python train.py --n_layer=16 --d_model=320 --n_head=5 --n_kv_head=1 --head_dim=64 --d_mlp=640 --vocab_size=32000 --activation="swiglu" --norm="rmsnorm" --norm_place="pre" --norm_eps=1e-05 --positions="rope" --rope_base=20300.0 --rope_fraction=1.0 --qk_norm=false --attn_scale=0.125 --bias="none" --tie_embeddings=false --parallel_block=false --extras=["capped logits"] --init="orth" --init_std_qkv=0.0355 --init_std_o=0.0355 --init_std_up=0.0355 --init_std_down=0.0251 --optimizer="muon_variant" --lr=0.00705 --lr_mult_down=2.0 --beta1=0.95 --lr_head=0.0148 --grad_clip=1.0 --warmup_steps=200 --schedule="wsd" --decay_fraction=0.773 --decay_shape="cos" --final_lr_fraction=0.0 --batch_tokens=[32768, 65536, 131072] --seq_len=512 --doc_mask=true --train_tokens=359000000 --steps=5298 --dataset="wikipedia_en"
MLP neurons of a small language model. Each row is named by its layer, matrix (gate and up: input weights) and neuron, and shows model dimensions 0-159. Each number is 128 + 32 x the weight over its row's rms, rounded and kept within 0 to 255. Numbers have three digits each. A neuron's up and down rows have the sign that makes its largest values positive.
A block is one neuron, or neurons of one layer that tend to fire together. After each block is what it responds to, as a language model described it from the Wikipedia text at the highest values.

L12.gate214:083137116173079115139187124124100138126134157162151096101097119093133109100109182129158141139134164129098069157067161172144114088124171152107133121035153110141170079201134078115141107194165151133149146205209154119108087125127141161138139116112174136118075193161134106139180155118106107128126069129166098087125163107149133129073171116159188115187112082148082137111078161094091107208120179197153158182109149159109173102148118130109174160159148106147170147185120119087139114157121094
L12.up214:124168072142128135072152058169126079142109111178125146149083134137164154146134149122110140102141140131096103134125152130115157079160067156124116126103094059087128145119146117125104117109110116169135143184113060193177082071084136124166174218196138117142145121160162124115159058098090091153123120177063104131137118084128125125128127131092127103171110147124153169179172173139127104102066136118163104138075141158127115130128116085101127126160155173117142162128134101144085092091156053
L12.gate323:183143186173126121094154154079090115140128155114188129105100146160110136107079090146087129154088143111073136091072121162161133066098120091195161091178117130101132119155168070086127105169166115118085152120101131134121130109130122129154119095185165139103090073133096166157088132119092113135100177062131185103112127151102176110129199075126110104128152105129109111108108187157129141089163128081138171104181129096172094150179103120106140136106113068079089108157141101151135110117205163
L12.up323:079118073151115143123139149077113118109121159112090100166103092171198116144118065169214144156129114128122046129094096143169102146136119136161131143172141152119141108142114089166159105118106069135109145171115096122143200185132121072098132137189188193132093098152173090153119149095165118097139087115151137163111071099159156128137136173054142155158118094127094130141176090094125155193129166108127187090156158153186147153137085159089130109105137130118074191139172131109169072145100135
L12.gate458:148128139074140196152136136099108150087110115177108101137113114159139179114138101103136142122147112109089164093149128111127125154175115155141146114085169172134121102149072061125184145111127117107114086163139118117100187058153170125142141103151170169144135126151116151162145046093181159088150138112182177096128110124114114122167121156124205177079095169151156161105145179074191190150131138140128102091132083145167124164110148131108099136074119137102110092152152086109076134083113090
L12.up458:109147146167164207140163113136146076107087207112117112118080097161149227070180091098139141089125148126114106145185142170123093153149094061180175088148072119130122112092129149115086160171126122139161105091124150112117198107112079122159131141122085120166165170091080167086168135083155193112108101121122090118158136071070119168170111146122160155096107084118120154097134157169143154155086176097155167086146149117125098150117080084182068166177106122117141126153149133088115214138104153
L12.gate481:134086130158123163150112160125113134124128091165131134169120064118112169127071120154114124148086123153110129129115072104183097101118117104087155112222138103111085086099105117134138165178154101138115130144183158111088176162093162108084106157161173146126139142130180066130170113116149140166121122162098045089126107183140128100201156095141090101108135132130144115139092169189088158135115057085144154128137103129104116195058118171128114141121146146099181154097083130098113134118047146
L12.up481:175140161109148099064143134126116060124124103187120143116129161150117124143106170063177105147127133149121171131090168131123164107135188111124194107123108096125154041154099138144171168068150197147102098122102095135137105095110227143091146152108138076140162128089154098148133132062096114128114127157117153162126133117115193189162098126108086055145151100147166142149121119109091114163167120091099146143124171097129181120161106148153078125126067140172050155141152112137154105095118107
Description: Section heading boundaries

L9.gate81:166132121136142071126117080109130205134133143167161170067157204160139095135132137101126134143149119119163120180154123196093076148133183154110131155134079102119146202169174114117108140118151138145120061110154152130078144122213108171070105126109093147059149143125107129120159142112154081172130175176136138113112092090105184110103116106170146149120116090099063183123139112100128156141123137161143115138134095124212096152111160076129058112119203110158123181143119100241160149090128150
L9.up81:114087073071141107130176112110085148235146129149136088158132116153064124140135122140152115198092127100167092092087125062135106111161130073181067112138145147086132138124099123069078146085113130167152093138114159156114104107139133140119132215126093126100186127090163126073147140119108095116120137136100138169079126130102211188129141119114144142101162108121098117146161163122148138171162076164067100073115037173124093092105168165097135144094204117104122139108112118126095107118148175
Description: Main verb after subject

L3.gate210:145117184097108155130179140094128149117116149148044161114129117107111178089133079176096061145140110137162106104163146066062170092141169138179105162129154100100125157111091127123143105115158149135141137136149149160105178074196123131182123170134152142141156118140093148189109119111134094112115123045105149150146096121143172092145152121179129072091107096077116083080124137110127137083138129084114138154119147140198181118047118191111125078141132125178173104134150162127169131155137175
L3.up210:106126147103115114126121124140137129112150158096103187121089102152092206123143099156074101117137124149102110059163134153042139073134092129202130119133125127093093107140124119083117111091151143121133125093072119112108135083174140171168092140152197094134130160119081131163137107140101079047197138078096173158136159146143145152119113046177155122129088138047117068137113046119129126145104171126058136173135191108176113100093110166123114113116091117158126090151179161109176117149125175
L3.gate362:087157081103155191143067116113126150140132175179143122101133189137100091152120116189147119082114158157095103066126155109089096132116131127140149091095125149130130157142143114150172130117142149124127211091143211139140126087102123120148101150131144121142080065149129106120115051142155157168110136135141095170127088174079109100156160150119039107182136100150103125028113102094175148130168094039153079130090104126115156133105138108092091160192134128115151095130147086108182132099082133
L3.up362:211205118156137150154104118059129114140093137163108120062093105167126085134106089126149130152114066134124035144171117114135131123160193107128149132137152113090142158119102131196116100163168130107151113103085129150174193136147103105181106172157094088212136172080133106126176125175137108214172103095115159145163164110089138097150104174145072110171116156119165142155093150104189092155129122149080075086091096138153142091067141161104093149125116160170148120150121160168172158136098088
L3.gate364:086192107171089126092099077069139152166097127099153192125134105122162135146131152182104184185069148130147118181185144102113120186136078181144113148127166142139123088137132174172129121139130101132127148071103096060127101145051111096134130101114145124113096106090053164197141147039184124157124068087053133122140152113123135050135168124115109144166149141169182112160138093109156115130161125141169081170153103153163093142084098092114145108100115116093157085140145157079153119172097111
L3.up364:116209100125115149133127080124189101133090074101129163104115148121138143105165116191072166125083164106090064211132120101127127098055117147098145112135147138158092091136115158178181116148134115107095190053144138084135139120159072126127081087139171185182136107121085120149102101123110099155146143125132148108120072085163176096112126101097096179151191121136173093186138164070151104144141088082159101116119091128143100110088109074105133190179091112075096090117151190130134080185111127
L3.gate421:156154099142084139172081169130106169188095118138180156168102166166084113110125116158174148145135066152097127101176119097126145094079119117120139180106153132162117163156132138143129083153132159103133133146058182113061096106006148107086068119193199115137102128157054162141122057142150151132151115138126113106179159102134131101141138084142142117151124133136148140122116123142093125118159139119181166135155125088121091127134076115152134128111147107141162117126109055078118118139117115
L3.up421:129207119112159159138044182129132162114149075113146217174139136146088088126113109134156098142065145109140119119185084089082129077127133116085120168143112216185117145165128153168173055084131152123140132121122127151097122091116116126100137091166133137140093096152114126112100134155143115069140125094152139117187122171125157115130125094139147111148122118147131099148098154163106153126151146160176125187086106150092137159097156063141056119131117081103123138107089066103129104097094086
Description: Reporting and revealing verbs

L12.gate158:116126154186157061113160086143076109145102096202092102120196157118117062115123107178119153135138081121124087087148175117136129099117179103127139140146167148117137121135103140170057139067092094172087117120125162113149137171111097146096141113141183077078111148108157108123124168126149121129100044142114157150119137143166123115081127102122106128104152086124176104120107061190120183134124111099158158158145140060148179107143097084127160147133076108201186146151087146139137119113121144
L12.up158:166044112161209134131147101084084150139121137093190115148065157120096156075115103150063138162118099117118111145165087098170100148150145133088099128100066131149198154112105124105116129079144157180131122154158119114110039095105091156139178151071116096124143109205151104116150159126117139103091083171144093080199164122108154098153141126151117101041139169082166090089141114128158140122140144170080143132149103144074142035082153105149071154164105140134108084095136074132144134130128091
L12.gate366:193101202133042126097107109146063084123169145142173149132096126124108143136147116168120128108118134132133126098156146200162104167141155083169134132134158088124139130133108166154159105177057101209144111154108155083158147139078133160108126151136155094167147148135104109140114124115158095088153146128175113158104121187120135134130070111139153131144139121084096132095083105151057117126141110158104160093141138067109164141148095130130145167125093111123091107188174096160147114075138098
L12.up366:127160128099074031112190097126159119159221123120118161104153125118070132153143151165169111137090148130112135113139113131151116093123112128134095144152078134110087144108092114126154131187085133145104080114122140076153154104112096116163115139173142153116196157162138116094183097125179141142104178102071150118089131076042122133096131112138102127123165120146117089146111094177209142170128080152140135129195147122089081133171108101171083107153161122182097134140146107133083132115131083
L12.gate455:123059128158163132139149103116149087049165162127140132101074079161095137132141126144133158143102153108114136101128087102109061151154107131096119112160143106174083094118069141150111100118179118139144136190130168087187089145114207170109106118119147133100142149150145136170089174089078153133118176146109124155138115113157120141111127148107094096118158107141052134150152111109096151163090063134172183142150116115149144128163160156137084122149150112200087149175066155129089117073100078
L12.up455:176072129141089112121062076091064116184132107133183109094075181134121106104232136133157104131075111098153124120113092101183151159064161082151112186099081089185121154143136102135101107140159090081144128086152128138140129103101114108170063073152121104183171085145165138163103149119164094145103112125066207079123134088193132146194108094152114143095109107157191117098127127192168195103146150138137137105150161139086120136144151107163102117143150154150136111133147122193145153147114129
L12.gate461:152134190118117136225155107147158170102172121127196102100123104136103173087087103113133170093151140149123099104171187104192094122183164067139120139145149194124185111065129126184118105126067174153125172138155159103172128121133170129124148126135120146132136136142131116149132157151153199096128139149159168164121123125138085103170104161146117145153153100090117115139159095190089099094159135131128117142168105088174141187147118107098131157119098113141139140121152086177170047128166145
L12.up461:158101111148135123130161079120110175108155125134132160075084118182062171185117074121163105151148119082097129165113103115185124117134182146070107146106164139181139074083163072165131123159109132141161077114115133099145070125082130132142151195043192141144112141175137121102179135129149217154133166132100125113099093130143133171208132089157081107077063098134116132084141118174128077172132103120149162099169092094145172101163090124106091124119127105187122194164145128172128120129101178
Description: Plural head nouns

L9.gate221:132141165116124139153084106030114110107084097125158042123150059163132196095132122162129137141164157132162125073126124145139128095085132115108103105113098148162112118095084139100130059154098169158123146171096149117128148105148096106069167159160151111140173161113109130106159083128085102096121134132131091086111107203117179134084141132169126144120109124081148128107078142167099112121144112124091118116137125102124130077134126220120117178176144126098117109165115152178150076092118147
L9.up221:162131084119168066141122145117157092058137125131119083104176087088128099181125143089135049144101099144092157110131162065155185138153113119116117065085117082124119155052152126154177159098130131119098088066117163121076149160121154113113144105176120112093074111155109123111119107166133105171096104155153059058121096135119170182157110086161141150168092146092180155107091135094151131153161132165163119124166144065136140116175105186123077044140118079145046091042163146135167111124126103
Description: Before time expressions

L9.gate541:126100166121118128114101088152165096106078124073169156100108120146144135147120132159113145193102107130177155134157104113195135151119127119092116103127097128075151130111136177080111134111088098122179098180208091073204150148139111119106101084112091114128109164073107165122083149222153176128100087136149106143083124188066155158159122107104155070103123142182150124164135172142093103128117158176093122128144203161089209119126074145130120147105148130088130094124110116135108143120069145
L9.up541:121105133108106158139126176171169112094121116052115088104106157129135165124158122153082079128164140072148125139127141153156126160122100074062121094103112156144102118129102152048104117139135116140084173117166098112155163120118091143134072112164122148126146106093094094092131102114198117119064104121114074089146131141092139176101157133108148133102113096110122082120113255166150122124112085177154124127101181136147196103165115114150213147131130159097059126134125122149093122108115100
Description: Stock Wikipedia field labels

L3.gate72:091127064146112089110134140142112092146131101132103161181085134106116156119124164098138139100145140130119124206067163109062139112094189114147115125114128173113157134155105121113154141154142146152105102122165139118197148131160144127127134107127111132167101168166160105110132092134161146158197156122132144120151143190080128090120142164130132070118137113161099135159088110138109199086142123124171129119149059109143155138137120125110155143113128112194120167159136117113123075070181115
L3.up72:091114118190100074075141144112126120110133142127148144100116085139099111122135129091132134091108131132108151146141195104072196133171160125142100125047100160092112108159104084140148101188117151103130102104112122099084116122170081154094148110123143190133094143103118153076216149156167103110208201136149127089199154161089131098112144115126094054137122103132207153177165113156078183122104163094153133142110103135120143072133090149114149109097086122151108126114181159122146051145146222
L3.gate76:083117079149094097144104089102133144103083100113113149136185099183047199167145081178153118100090153167138157150099118117133153156155162179115084128125102144092141112159095113083134105161073120098129123135145140154083115146178162148101097124130161095126174133063094146094116163117174126120144067121129142133134118101175099121108097165134110088117130143112129091157116118180062107127102130117126161120145136130089143151168163149144119104095140131144074110052077157073130107129160107
L3.up76:114138144111098117074116141138109064175147164095112176144149116104116093137151151122139155083159176148118169151096169122135194155137098133130126125120063066078105181177111135115158153080094146174194168121226077148136172174145127153118153058109164085150093076162114116096094090171140151149153099140134186144135134159108101110118169101164168168082171109070143209098124099178160179121108114168133167159097137164149139120102171160142157155140123141222075123141067097142111120099115125
L3.gate140:098133133139082159135132154115136152125136118154167082157145117089100071112136153108141142103135133179123116109098126083135114143107138094131169085093143129086105102130046097120168099129090084137204086137140128170143133142082153181104077153122132157127133116110153155132170152109084086083146108154118134130113130190175123102083099162168216116088117088153123184094122085133127143063161119111105199118194125200067108137099144159107102109143123091141102131089176130090091156042151117
L3.up140:095096103136174171116137165142123133110134120087161147113137113114116158165123171064137197112121148132146097130090152101053133090138119134170137099066136130120160119132094145161190120132111110125141092137107139205119047135072132137162087085090099169148089126132161098139122151133082146156117150154172125088096092184099142142135174124120120068124110130132111151155082114121171140105090157150089126129151079119120100103126088116152133133195105075170152172051126133089107147155162122
L3.gate216:179098100153142114087058055153169152102086161102131099161110116156145186112161153128082112103088136112140154153111136127136095089163165174076102091137059144122178140085146125121183110156125139109170105168181133130127135091107139089043150094123079149114077110141149066113092108121115107165123185121120092162127074116146138168154118100149074128091106101153133076110118083152132114135103155115068150148107135136088135164117159096076134113098154102115190163122143125172110198105165189
L3.up216:188110115179101142095144150152124169135144129134066089135107149171095147142132157151147099065014123142113102087135128090172170114116138110109114116152107146085127148129118127190210104109152149096120149127137117100177175104126099161101077140159133163083126115136155074127125086073109103139112116082124073139066106142135139183090113110175147128114109153091131192131131034095120140135137121157093144118079140106114093067090151146076164143144165135102150149088155110103151149094131153
Description: Period words and name starts

L12.gate242:162170079112102130127058114099069150078125084085087123120168140149095141159198134128102099062118148167131066113164138113164171161135177142049152155116134090105182153145093116140111109133156091150120122157102162137104116105161056124056154152148129132127096148149154168161081118151139089168084145164122131110147175179163111184130157158179098103097120167113158139114181190120106106133154117120093148143124144093089119130160181143134117132080135101087150098210101170131054106102153169
L12.up242:102083121063087125231142086127176043128140131117163173144106166102117161139157138118127118136116077098147102206119090135139149164158070109084114092123144160113174182161140087143164106088140138138131129139126145084166103086099075098115101139097110105118126137103123107163141158116185128162161112153097058144117121167147087153094098104185089130171117108129142082165135084195133106088131099103126133146122151132122132158184135084178121112128129147088090115121140100126177144162076140
L12.gate258:141085108070105162097124125117105134108170078183110154150129177148121076140192128149100091148057082157119144109118136157105117170081143181075094133141179121120086107120180109080091158101157130104152084148115054191125051203169118099124121117111149200094117142135077146156118139100059086161155141186163139166154123125092154161164120076142092156140159130077107148095148138104095158150155154093066126146190135142101049156114176055191057121147103085135156117123166116127099093109146093
L12.up258:094124173131108116086119109138077127031144143152135133139143158109119140189147117140155082124129146135183146105136160110086117133174065119128128147145151128067064108109150152150119152101156145117140108143123100149173145146091125120167073167087100159109086126216083142143118106118070120136187107131090135155144113152154103149138128046118159123146067127176110143143142164158122115067119158116143122151092117090119128124105123099132220085133091046105132120122110130105105198089135148
L12.gate441:105092137116075085107132125082124064107062083094194113159127122100109120168129118086110063153076080125135109149148147132152159131170173104108140125127199094134150052131175121137130073093159088119119121179141102177123127117135136106100125148109147118136158124083118150130097147176102086132113119100124104113061142127134139101105137101120114111113143128153126085066205114103106129131136112146119153172156110132132072145116201125148127180137119112153132156137180146118187198134151079
L12.up441:127121110138141154093101108066147162167089104123168119110196130164109125093137147147151110097063086169085114186097126104149095147171091159163083133169099151152141116177137134121069130176154108122173137143174136123178113106142064107114101120129145112073114131089104171095149120086168128169108162140080088152046108105145079117107157157185104139161127071158086065158154148112126104081154098119160160106117158097044103050129159184134123106115132087131178120116155148197074107094169107
L12.gate497:191125120141154116105121110127160143171102115165110086129090144158170095143192179104128125134054185072142072173116123058162125119194169170161139142121100136104117158149117088099062081161091122126172110130116133186137119126123135103185182164114145145119128194149109191117095141127132069124180156173152175097105147152146124080131141128086154128126105099111188101125134075083147105147117085145175136145135110109130185120119051188137150123132194067100122110114183142150128136118134123
L12.up497:062188161144066165091080181086153129153081078127162139130140138125131112098141125072127131136112170135194059124106127107141142172169136090136148150106101132071143124074191109128146134162134099175122150174090156169127145168102099089171136095086150110111111154189128099103121123098103092168106118115151180167122117119098101107114172194091154173137134085140117181123133034141112138072116150080072057092133117099117160126171129152145158161093156073110111166143126103158160154077111146
Description: Dates before the year

L3.gate17:113142131110126184091094140127155171176139151193071150089096091151127161178076085146148113059159130155106138101119114087166069098128132136146061131135127132128108157104141130117102122241101155151147141107135110158192075144191145111167053137123184069100130096159114139066122185089080118184109104147149112164136124112060128168090114111089129128153168147104078090114102096107156134117107139052123151117111108142101130122112117080061142111147149146131092102132115094168160148124172090
L3.up17:138095114135106161143120103123168157149125199099111183079124085125104116167075099111123140126157148155105133069104125067172098159137128124081119098164100140106132130097113126117113109166093145152136079099184131116185090129188104143163105130135192089087091083106127107099070111107130154172101092154170108185088125130085094161124110111127095157154170116134100111160109102166120117146101112090135149082142098126115085155076156118108137111097165160118128074126114056163122141118123090
L3.gate89:127133129107063138109145119082179154155132135086130187142093074126142088089111065111160124076170138106133130082047151045172072127178126088090126152128122138121131102129197136099125119091113141127158178161130108176182087034085096219138090129166188142117099127179147148094113134140206076145154116133155131138141128124161123187078102071172146160168159109156112121133152120148114142104118180120136155091094090132181101140125038118121099139147100109133164130166159102161119111145109113
L3.up89:052153192138125159147108107101104173149113136090113182159134081141174062131080129061127134180151114103101144138092132103212153136074087088178063099115174161089090126097160206156132113121084116155122165145135133181114068083101160187129116125083139132056093108122131104102171123129175176137156130182173089144159147128129144092197120183150138111088104085159086147152127174169122087147150134187113123138122141076144150073120110096173100152142115102179118115177153152151187140135156091
L3.gate215:166143113043093139127112134133116148124116141105133133125090148126121162091153098129119141094047090088122091071138158112131129135183140184091197039158113119088101089128180122107160196154090103144092211182160184159099082166112096133139132150137123125122080124094181113155125180088160104146125168119137149157154102135148069078125116118120152123123121141139113176100102077180098093116123099110202134163150097126108088152137113092124051126164144123153156094151146151192138140116148088
L3.up215:126155076101103116137143122109084101170160109115133138104123156169117125079139119160072154108101046134088122123168168140200105169123155138126156107178082108093121128181187124143157159161135122155105151182152154091147131173159064126123149205084142119119122186084151115160133160040152094121131126143120141134132129137139085115113086110102181194131094136095125192127101137113168058112101152106140146102119112099087105090131107096097078078145120153152119092177139137190165097151127137
L3.gate374:103060102123136178157141150140152141097135143128141137163122158162092094184118153127161093099157106121098141158102112064171107140161132172084132154143152113166144173090069107113115200157130134152130131104146112131190141110104104129107169110149167077173173125151174156123102144095133175141093052136086121153136085189129123182133123178119100106143117156118112108159178118174111123144138192116171153107179089129139150153110111084096161060211051122102132137111111076099069068164127083
L3.up374:120162153126128116105139155101100133148163170168117152098088106096111133115150109067113175175100110117161130137143129110111056131204140137149115121082155094165121137136139099103095149160067174110122121080083120128147121155100144171161108123101104129143108149161175116073119162189125157044085091097076093155215139095168117141109136134150137124121118073162103135139134094134166106109129092075160175114100141215138165130107131168075125129146090111133122176077162153155127128167148066
Description: Plural people nouns